Weights of a small transformer language model: 8 heads of 32, a variant of Adam for these matrices.
MLP neurons of a small language model. Each row is named by its layer, matrix (down: output weights) and neuron, and shows model dimensions 128-255. Each number is 128 + 32 x the weight over its row's rms, rounded and kept within 0 to 255. Numbers have three digits each. A neuron's up and down rows have the sign that makes its largest values positive.
A block is one neuron, or neurons of one layer that tend to fire together. Before each block is what it responds to, as a language model described it from the Wikipedia text at the highest values.

Responds to: Mid-word continuation fragments
L5.down228:079083146161156107115185117085066119126125134146206151126153094145185125145090129136144117122171169151174105106063118120086130087104170103112084133144100149153124155172109095143207130108138104189136130156140185140101136128113138141113134184186127115120108134136166147122108172137105145161142082102111147144068111155097096145165176125138126115194167105164087100072186102107126095171118
L5.down316:109081082112057116126126105151136139125148140160167116141139104106129101149089143121100128181146089107118127120088119106084199042148127087127132128112182146118144153109147139139150108144106101158116152120154159119146159120167090099102166113111130115158086159088106145127076142081158144134111138097121117146149128057159116081119153105135150122159129118124186087154115142111232079185086
L5.down354:157086109130172164138150100112103155141152111127070121153109121094152107199166114128125084105130114156171088109101151156141161096069089157157123108079122125089119121161072111131209124093088162147155133147063161086107133132126069185139192099164092130132105171164135066136083107125115159119074121076164116129146100139141144161165132091149150161108130154140176120134115187091093173140135
L5.down451:094137103161100140120067151104123168078109080128154080162124161143121143139131073136086135142109165161110100140128077056114098122078066128167112151074121142064118124105105158122139150152130160104139185163164110115123104080072142170113122121189138178177144071144105088207089182146079131157120104192090119114083170173156081142090141116112126168110123148089125149089163108155151139180092

Responds to: Mid-word common-word pieces
L8.down7:119109137102112170087150122086125129154142173118124147071127114133122115110168140204128103102095127139102087134085128127146082128131103185138197076219179132144143121138135158172083076122107130138165117091157123117116153077100107140116146123115202129151099102146107123108160036112105168121125080128131108087137154143117123077195176079089165139125157127167085120111146121082145135151166
L8.down110:174156030161124146067141158105098120154152110126121068148138144122117113083131087087154154137117119094111177095155140132128123118201139124124061146075134065208116140106145126094147114047163140123102162056179149112132153099106111108062122098087092187107100149103115176090135130149159149097123129174144131118073146091121138173139142127145132046121141134131085086163127103131125162088149
L8.down144:123108146119198106131181159099186122057171139138137107145069141150100164114132136166157187119130150170131084124123144136123108142117102173111117131143115119093163150117127177088076159157100158071144167136133105137116168136129130158138060155133123081131253152179097059103188124124113108114102186119139134147115107177118166104143189143074104128100120158106120116076116113174146115109115
L8.down163:114187143125119084122129141173131120123079150149117150124128190194127115117102142083140111107135132164168157110157173153140147137145138129128094130099109083086182128222112093190147111140125098142068088152112125134140126113154165147125104065119117166141157085129107133173150185156100105127127140115153143058064108138137108156139152139103139111148125147149057074092120097204119146137128
L8.down294:134138154128146107151196133157170114152132132153123125133192135200081131149130140117110134140149179186130077135128163122147155237152107123149147101156122187080134131162111139095126128102089090165066091140094151177058111168162125094138139192139186054132154127094197099161177122099106105109078099124141166138196135086094071117124145145152081176105157168114119079122134070145169093075088
L8.down359:131108141093184092137151110153096085118139086144041103190194124128120215153133111169099113099137135153099072149132142123127089111134149059156118124111115082102117131177174110072155146161164102148155149152096159153127135131158086202101135181110216166041184112176131171110131123128108098134135068152178077088122101160146115146154118099142115179136109110119142115094140150181093146123102
L8.down363:111131130128137120156091110102110107125133117105145172113104129093119119157163085157132096153180127114054116175076116141116099156167088149028165121176120191105119138177168139108094088126134118104131153101113162103140091094178103118150139160131113181182206110086189148115077165143123183105150093153113154185109111127127144177146137137151116117133068142146123087085159148093187136085123
L8.down443:120109122107136164107045097153191134139093102095136090152088193140145176160161106121117113195101096168109104135141155109188148138112086110101128116124148108089087096109116111145163094146113106147064153126145143183161193107139143127127056153147111150170143160147127111088108152100127124098163160074115122107153162107092087116121131168147118151121152133131081153137087058161173154150148
L8.down491:115031104149128141160135105134104130062099129105130122104169140128114148108107173135183109120098107132095163142117081097103138177176160129136136118113117121157152100141165096186151121133107102142107118140160093069110094127147116151108141176073103131161173191115125131091121124163111039131147194172092121147125159174173152101121099150155082084097107171146174079111093086148107084173137
L8.down493:123070160153110126121100145126168129126151119155132138114106167076112091110143107135151178089145143134145097135106163073102118178152092183091164116143108143081188143092126158193159133162068090147126059194083180108152154145095087115118123074110093130169117170119166118123143130096186131100184169124107134094106143124156109128138125125082102152056176108076059127117124074135142104064140
L8.down504:139154117134183164118115055151103114127151128088141154123112176166180176094139136156140159093117082142147167093139176127104133116112133112130142099073068130116154151134158081115102115144107115135142136174148110114155192141108122160120128136159133150134147144140118165098108166123094175108164119081121162146094171131103161172122085090117130188094132134135145162178134137193071162074086
L8.down527:084150164152189115114111121168184140113162147114128142130112106161127082145152165132145166121111184170115170099175096183164153096130106138089089163144147146132059158110097090093125095116060151124112143082138166159149165110090068152122131131092178197153161138077101085127165120181123134113143126110106120146118094139143080157156138175127143178143166159138175117108124096169127108161154
L8.down528:121096117141098137149125186133143142120104119079133164103086161109165139121183161122171079112082159135123074118198125100122082175070180162152132100110127172098138156135119132155051107121075082085167166168079112137122096134078152164171149119098087180112096081151137135108114161141136101090152105129173193138126116076154114131123096127150124132131173152164105116159168136133182057086153
L8.down540:074149114102160134135112208137143108110095110111126097133132152101138152135114068119188121134102140135167112121134099164138149127127156104114173131180132099121150147128120123060106129152171148085125119150150118119141116115190191123093130153074200102135204125092122065096104108075164163105122168153120115106127068120076117124074152159119112127083121110173130170170131119183096186147108
L8.down587:093175125093203117143118156128132132168154096107123164171130185162112163173120088088120154169099140183124136152069115114112108142132050139067103119090069108139146156139131146157098091157145079104098139091148055176132192155099131159165105162142176139138169134105214123124139167129168162151148116105088089122060158097135112123114113098091154170119106119079149150126151093140104148136183
L8.down622:110052131114151130113113136131163173131110131136158129101091122153183163118146098124036202141148162150145131154102090094130103143142185151076118096138151175125111150097133139154147086074093115065135082069170090158175171120086129145130143159151126161076127139194134154104126115175085070098153180099133141169102098144107071136103172110110193125144159103141155152136079131148145046136112

Responds to: Verb inflection endings
L8.down45:179116153144102146065102234058163179129125137081139122143051102129087136165120096179125157157167128132134141095201184145168151146145169098147138093085114133160085152138124151100184119086106099090155169130127136084131085125109151110135102169102176106160145066063087148102112160113120118088119103140154157160052119140122142130156117138151136117094101099128131139116133130128153181113198
L8.down118:116116141129168130106057071145137112125074179146189178160121110175138077102064122078132144117113143107114138098103135111127121204146122102113126118158125138045137152095152149108115176133117081108116170148079068148163146135114146135097062165109121125082104129127129132138113159135105109141176081181114138123141112090101112136107133143133149158145162198136159172061092058106122137070175
L8.down238:175116116094162128065112132121117132114146103103193138174154124110060173119132116140109089159117111106179134092043132119129102154145112154143057110147118113141114162095107116074142107128129100092089108059108138164138129167133144137177133109088147144109108093165124159114123106115197169112121107109067125109069108111123073134085111155121066110097072119082169145137154117083073161133147
L8.down296:128155140108119120117137192145120121134098127101143109095129122128122118124103110255172148128134140124137119136190120147129127120163122158154141125131143101094148129140094102122155093096133128152133144115137132111138127135141110134130110152111124113123111100126115159147132168133112159110115124124152106132127109128094161152129107110151132131124137142110086129150117175110116136141119
L8.down327:093090148144123137134150171172076096115118079179131119129161112100119100199121107136063132172107184118099129152137120154150182082129093186112143173123124162093147123153099126084054093180105151076070088136152126145140141131164159117125124164136108074158132086110124147146119134147122120162083115138135143134149141130120195159045059149175135130126141099122150167175071162125153144144125
L8.down328:114126116144129115119079128148146057094112050131088108143157056129056095125156152102079169120054153146086197124149189129159097090120040152166105064128169092105104131074158114173104162055152132107164102136182117146117134159130135131077174110094188130135139136133112175156194078174099125110133179114119181149083140156172125119092178171078117108183091090155173181136122121154125127098139
L8.down341:137083150142158134066121176113143127058163137072097083091150110084129103097100141081110179087184073101148141093130161143134118204158102120106147096186117112095071095160088134151111105164120116110150118081119183137150133113149116169073125139112146196114157114136136065119127137190107167121116121119062106145134139131127134154158121137174114143092111137140150119068156111152138108108163
L8.down402:159130103088128129147134093139151117099133072166163105082192114142125080104070131104152062121123104158091139143176124125151050119114147118162163122152130170096157114098169135119124175079141132144154082105120140163132154141157162115098126067109161161135129168140127136078131098094098080121093182138133161114121155092120119166110153130109095181111151125124092151100114130110132087141155
L8.down409:115187118082103117143131104116141163131099117143164167123131084179152120101113172106154108057092087104092124098172105075163180138114195134117153139141171194111194090145155161154113091101114062163104180111090149168173123216098140152081150118168161078124117121121124084088169127193078144106151121155116102118180110119101125169099197125112142115119104115094133141129128122114171143148099
L8.down411:160165138180116151119183122103159097184110104123129166063112160211082150188076104206120101118109173141100132142149159150139133176130184140134170115091097151132134096106107107139123175143068142162134138148179136112150153141109073156116111133104144089109171138083085114137125139160075061115118096067149106133149084185160105128127165088145076088171109184119169048151140109102133222122162
L8.down449:102110172115121180122087163125120144177113124105150114132154186175102193158148083124146117094131161159140118143122065116147149094146085148152113127108079106062121148110156109076176192137148191143117098107116131093127102074121074127138155141120092154155114118080168141129166051149137165109101120133142124142123131173092156139108084183086124137202069116122123070150102110072086130119188
L8.down452:082152122146197103167158147107155079095176107130145130127147114169154117142123121185160130104150152135115109101148140145168155186135102129183187067141127173180143162113112127153096108081137154137113150149121108111134124147110125187168121157131119055129186115167124110141155162144133119089114151114101106161078109118169114115146142105122167207145119194127133149097150112150149061160124
L8.down512:157129111149163148145180123096125088109107144137140168155087113134031122145112158123086136173125183137120172087143130098125156158140068163126070067083128071114117159098108097092157132109161164130151175125106020149086141126180133112154120131124102173118155171145113137127129112094135114055150109120064174053082140087170123163120135133132133141120154148118148142164122164136122162104117
L8.down558:122182120137122199115125146148117145156133090155101133179137149169120168139179110177148109108120106136087145148100173095097141082067117114108164107098147046119116130156140070110120099133185159214132130146121178132134161153088118117073139126090150123154101093151119074096157150107082198132163132141115122094156115181106187106076155082089125142116188173130081165105093117101090069096146
L8.down628:128201138154156135147169160148147124065078125120123171178176099149154110100091150183133132169150140148136151149214147121124164208109076186057116149119110085110165132091142108109127045157127101139160143105149113144132122198100141183079149172101143124109092168132036138084126153171107124040109137148141103074138134110189074144167129114091155146107133189156153096142122139135154117089132
L8.down666:125096178161097142112073112136112093110127131114064160093121085118129144101136091148126157115177172095138151111116092129140150136143155130127098066146159070131126168082116131135094159093130182095138075080130135148196140100074108152154133186123147110120146141166137163114094103117142158126173110138098161147106164132143194104082163098093193124152170117156155156132172097156110147077145

Responds to: Verb suffix completions
L5.down27:058157163139061116073168140102178183123089151117142150154106107152093116081174106153153122159129148136173106108181088120149120203092129120149120186127168026123148156101084101060083120134157122091076143108150106146104146107111178126154092076160106103097163110072100173166110128103078122089155119156178111049140129156192121133100137095138125131150156120095079123146119078083136161129101
L5.down66:131172075108069135152132089149174189174148170099131189102158126144138094119125118098137153109152114119144153140131147173120116106144124143216171070084116098109138054172115167104138162130101123173089158116157178088109157064125162134141156120129098164112073171112113146088128178099054163095126147149116180127148112187122109149151135124201116150124078092092141165075156093107153153140144
L5.down153:167180092149108109064117131094206159089096038143096128098127181111088109167158111126130144154130134089143152111161166194153145161152097152092145093163129151100096127128127238122082126141117089097110132161159129122130164100087163137142131124102136125122108127092178131170102096146171142121090107122140144116199136100098124144108110174137144075159116069121103121160104128192192111093177
L5.down572:096138141152131114187138128101170209175072073137145110193129187150161150129123126131171137120141102100121085119158117148035094216161205182123156151080144093183121121149077155113115119142115073163139134157112121124139100132113195130099109119154134147141147133117123107153112164070138117109137099175105129129118078066141187105072123103108175115103145179095114149154140133088194081144080

Responds to: Incomplete noun start
L3.down669:130110120168163121123139109199152122130103138178150114135114148145151119119149106142160105096139161086134173143141109131144108083114101119142147156121129076131176081112129177177148150105099117066066121175142110208141137136136093152195148183098118170091186131114134181103140134110153160148162156097103136103136123094106181139163141116117120099122128090131125111121117100165132125102106

Responds to: Mid-word fragments
L5.down103:088061129183111130165218132075129206154129131167128110164125126137180060126148089122119073164146157166105108129106150179128126101173082098137122103090092176097238167051171175136186148101101163104154131182128087093103138124107113078153109152165161123095113117153111123115095120098122146134170099091156138140105133107058140167163110124156210135086097150149123064128161122165168164106142
L5.down147:048104106181082077190105107117131104146141130101139093151135129224140131145118083131099124112084158095090157171075142104119116089125097123099085107135123130112140156151134116172099132148140135156107137101162132069143199186123096126072199092130165136099118150118118123098085167154171117126155089150135077087135105079144097168107124080128109065135115090150140132097146083143167124159142
L5.down426:132143146149099132116122201114125116170191126079150153173114137168141141078089125167181115111113137181052126130111133145147139158177126095143175119177189159173122165208139095158188101150110167159099131149111072142102124117186127128164134084172188111145132144178085159154157110152112152171097119148145097153176165080099056145144071131104101147152109105113134113138110172078091136154127
L5.down452:034156142185128113132110194125107122142108140127151148163056143163165154121148126140096142184128088108080109153086135093101107171146106119089092109156081134108074148170177102107115145111133088180123113172142100142144050185161094177146164201122134159158067169115088121149076166165142134144134092161064141129149119120074117159136142087063154109087109158147097136140141137152090096117125

Responds to: Past-tense verb endings
L3.down560:169089119139102109107093094122197108136197097178117128158109185084096100154056122115102098116106113086132160123093117160165138115157121103041178095134099132151147113120130126114138096128138098142096161094130117090130155129129191139097066146092123087184164132100156096122106093149124087189153102139073060184120119173088076119139168105180140091114085128106127153118088073158159148126124

Responds to: Split-off initial letter
L8.down72:139107127111097173141108115174115113088098119119162109177173135158139134183118105143124124067146089078191125091109116119099123109101157180116115189065162135214144078158149109111058106109097183186099127170102156145105179049142129091181162172188095184128130120143130114125112123146157116157135139159133088097127078180147126074148063128156104086118131116141137102111135070095071113154083
L8.down80:089120110141106162147128061114080138076150127145092184135190144175143180112135109200178083066121148113121147066137126142101121137161150129130129131175149100131157122133177076115106144164095200153105149097096104127149148099100190161132120128098143160159112127155154156084101120083163140157151184161105099118108152103139100129158085124107146144090120091171123142130140122162118129136205
L8.down101:079091106148123133155138247099122164146118124142119040131095112097178161160100138101123154146148131153116182108143125148115142070109159111116130110130125075136133168085134154188174090107135108133129117167159107139107123076072120103154140145116159192122130109147057121065145143110123111081147176142105106114090116126120129162163123151151134101113094202062128120186118160150120169084108
L8.down180:113108094071117134131134202139133141105096122207123136146096121136155119170061081168162143117144102122113180115113123109125118171093092161112133091121078132206165141112157142112097205148108138120144137152086091127119088108118136106140128124151145096104168093095187145105112116127095116168123123071126154112142138162108225156116119112122161192117114139146077109133177173129109140179139
L8.down197:143152153136138127100129088170167121077156116165128063181111150149120123144165179188107148151110155170079107140162207074107110096099161158105107139103127145077183119089119187119114124146135113190114037139139136098121103082121133114141083107126164100149131067123076062128138141173161160149147156166151181155145128119147152159124120123134165127116112086117128106107097124171081124133130
L8.down265:114153120097108084138112065173084096133184057083138126123133152132144156083125065158159145101162117092177113144140082149159109152161155104097131139078125164087115064086115142151099168089164157179136090177094079125139126192164145105153129169093121119129082167115153152118119154111163121073067112085161115126096097130153170117138061139118145113170142118161097089169091090117199122152092
L8.down280:111110157166164056137119122141123106108095162189121109181148140127084097121213148115173136124142205099138160233089102076112121213159118112179146175114086082142161124160121192174148053103143131110129191102094148024149104167148156173129122121136129140167087138159099127084147153103128155118128176150161149178091110177051136124114108160153184156126107153119143104089115168108153143101147
L8.down469:113108093139148175123144105138117171165086074137121139150100124170140151171141053147127164076202081139119118138096118106177106128180053170116179061129057136102135148099123161133113150149122139098124099154099145104140128167110133113138153119143125136152127102153160175134083143085137155105135093130167071103138102113144193142121089069124183171104141124152105109109166135096214062097123
L8.down494:198150145096172104156156195100155131139108125101136163205122130074099120159164115157069161093158125082108144092182118193129135099084139112092109127177169109155102132143097132102111118143169122125111137114164136118158127129126121112155150116148072149129018183145183093117122108131125132092096109119145138157069167122179133109127101132139092096088134185101126154097122117128092071200101
L8.down510:091151165156147197141130190160125074120133189207136137144083135113137137199161125087160068091136086117121153101087148113134106160125055100076190092161104087092103172120127187163126130184110172122137147116111121164108131115095114170174083138115096115092045169155067091102149119161113107070133099091118143169096158140087130140156121133154139134132155164151108102108117106092120143113094
L8.down548:111056138115091141102137212105121095132088122123170102100101152151135152101147129176127161145167065157121139097132144152109150128120135144093087120130134127208163117134078154124182149089180115121107095172091034152206119110113139154109112107165149139158126140166140118133099188136100160127124140143114082123163124099138143108187157182163138181095169127156134131146105114125193106121119
L8.down570:132132136139112172164116181154147149076118081136094111134119110133110158118101118166079062158118144139143086125155124095093136146069121119068092056153137098124149076070181093204079122132100151120124085121170114096113099109122088139139117153150113105091130098140107173101078114175158153126096182158143109204140191153173055145076122087129070138166158129131154141170144160121166178142206
L8.down618:126172066160147137143128075159140132149101090193133106115104146137102104062077166125117103128136098167128141191078147105119116157104160066114108137134125109103183118099086157101118089106197156199129144128180120134127151129105156140149143123162164145136107186214196129059136178120148067121093148163127133073081085184140119118150155091076110083136113182068132188154177139110167101159132
L8.down641:083095141136176138129090125151132048092119110156095129144101098103170167078077186117112056091090134132075152105155106108082179109135110140137142099103152095141112158118129054157138124142151129136127152142146097114154125152095042136097113157130086114146120122107119137113089139142092159120169080147062204097115089119127064143110129186098109035148131139166192101108127149078145139155142
L8.down651:097192176158105127117149154091142149182151149165170136088092072080125126126129113090095124159100157166136139121167133109124170149154142085104119181144092184085070146093085160087141126164097162094089157121132078207076117152144139106119131111148112115114146128149136144134151193176073119128104175086135140155127123129112110196130124141136138108137173134131134133098113105124135114092125
L8.down661:116118137155134114121152079088087104100091159145125146074122059158089120186131130030102154127128084092165075102111113160129139146166110114137173091144124103163100160149143102135149169126155129099086076130117130195114138101141116142097128138157128136108156143115101111173197169156163115112134120174103099099076103144060084148142178128098098133165185164146164099117167118129142114111119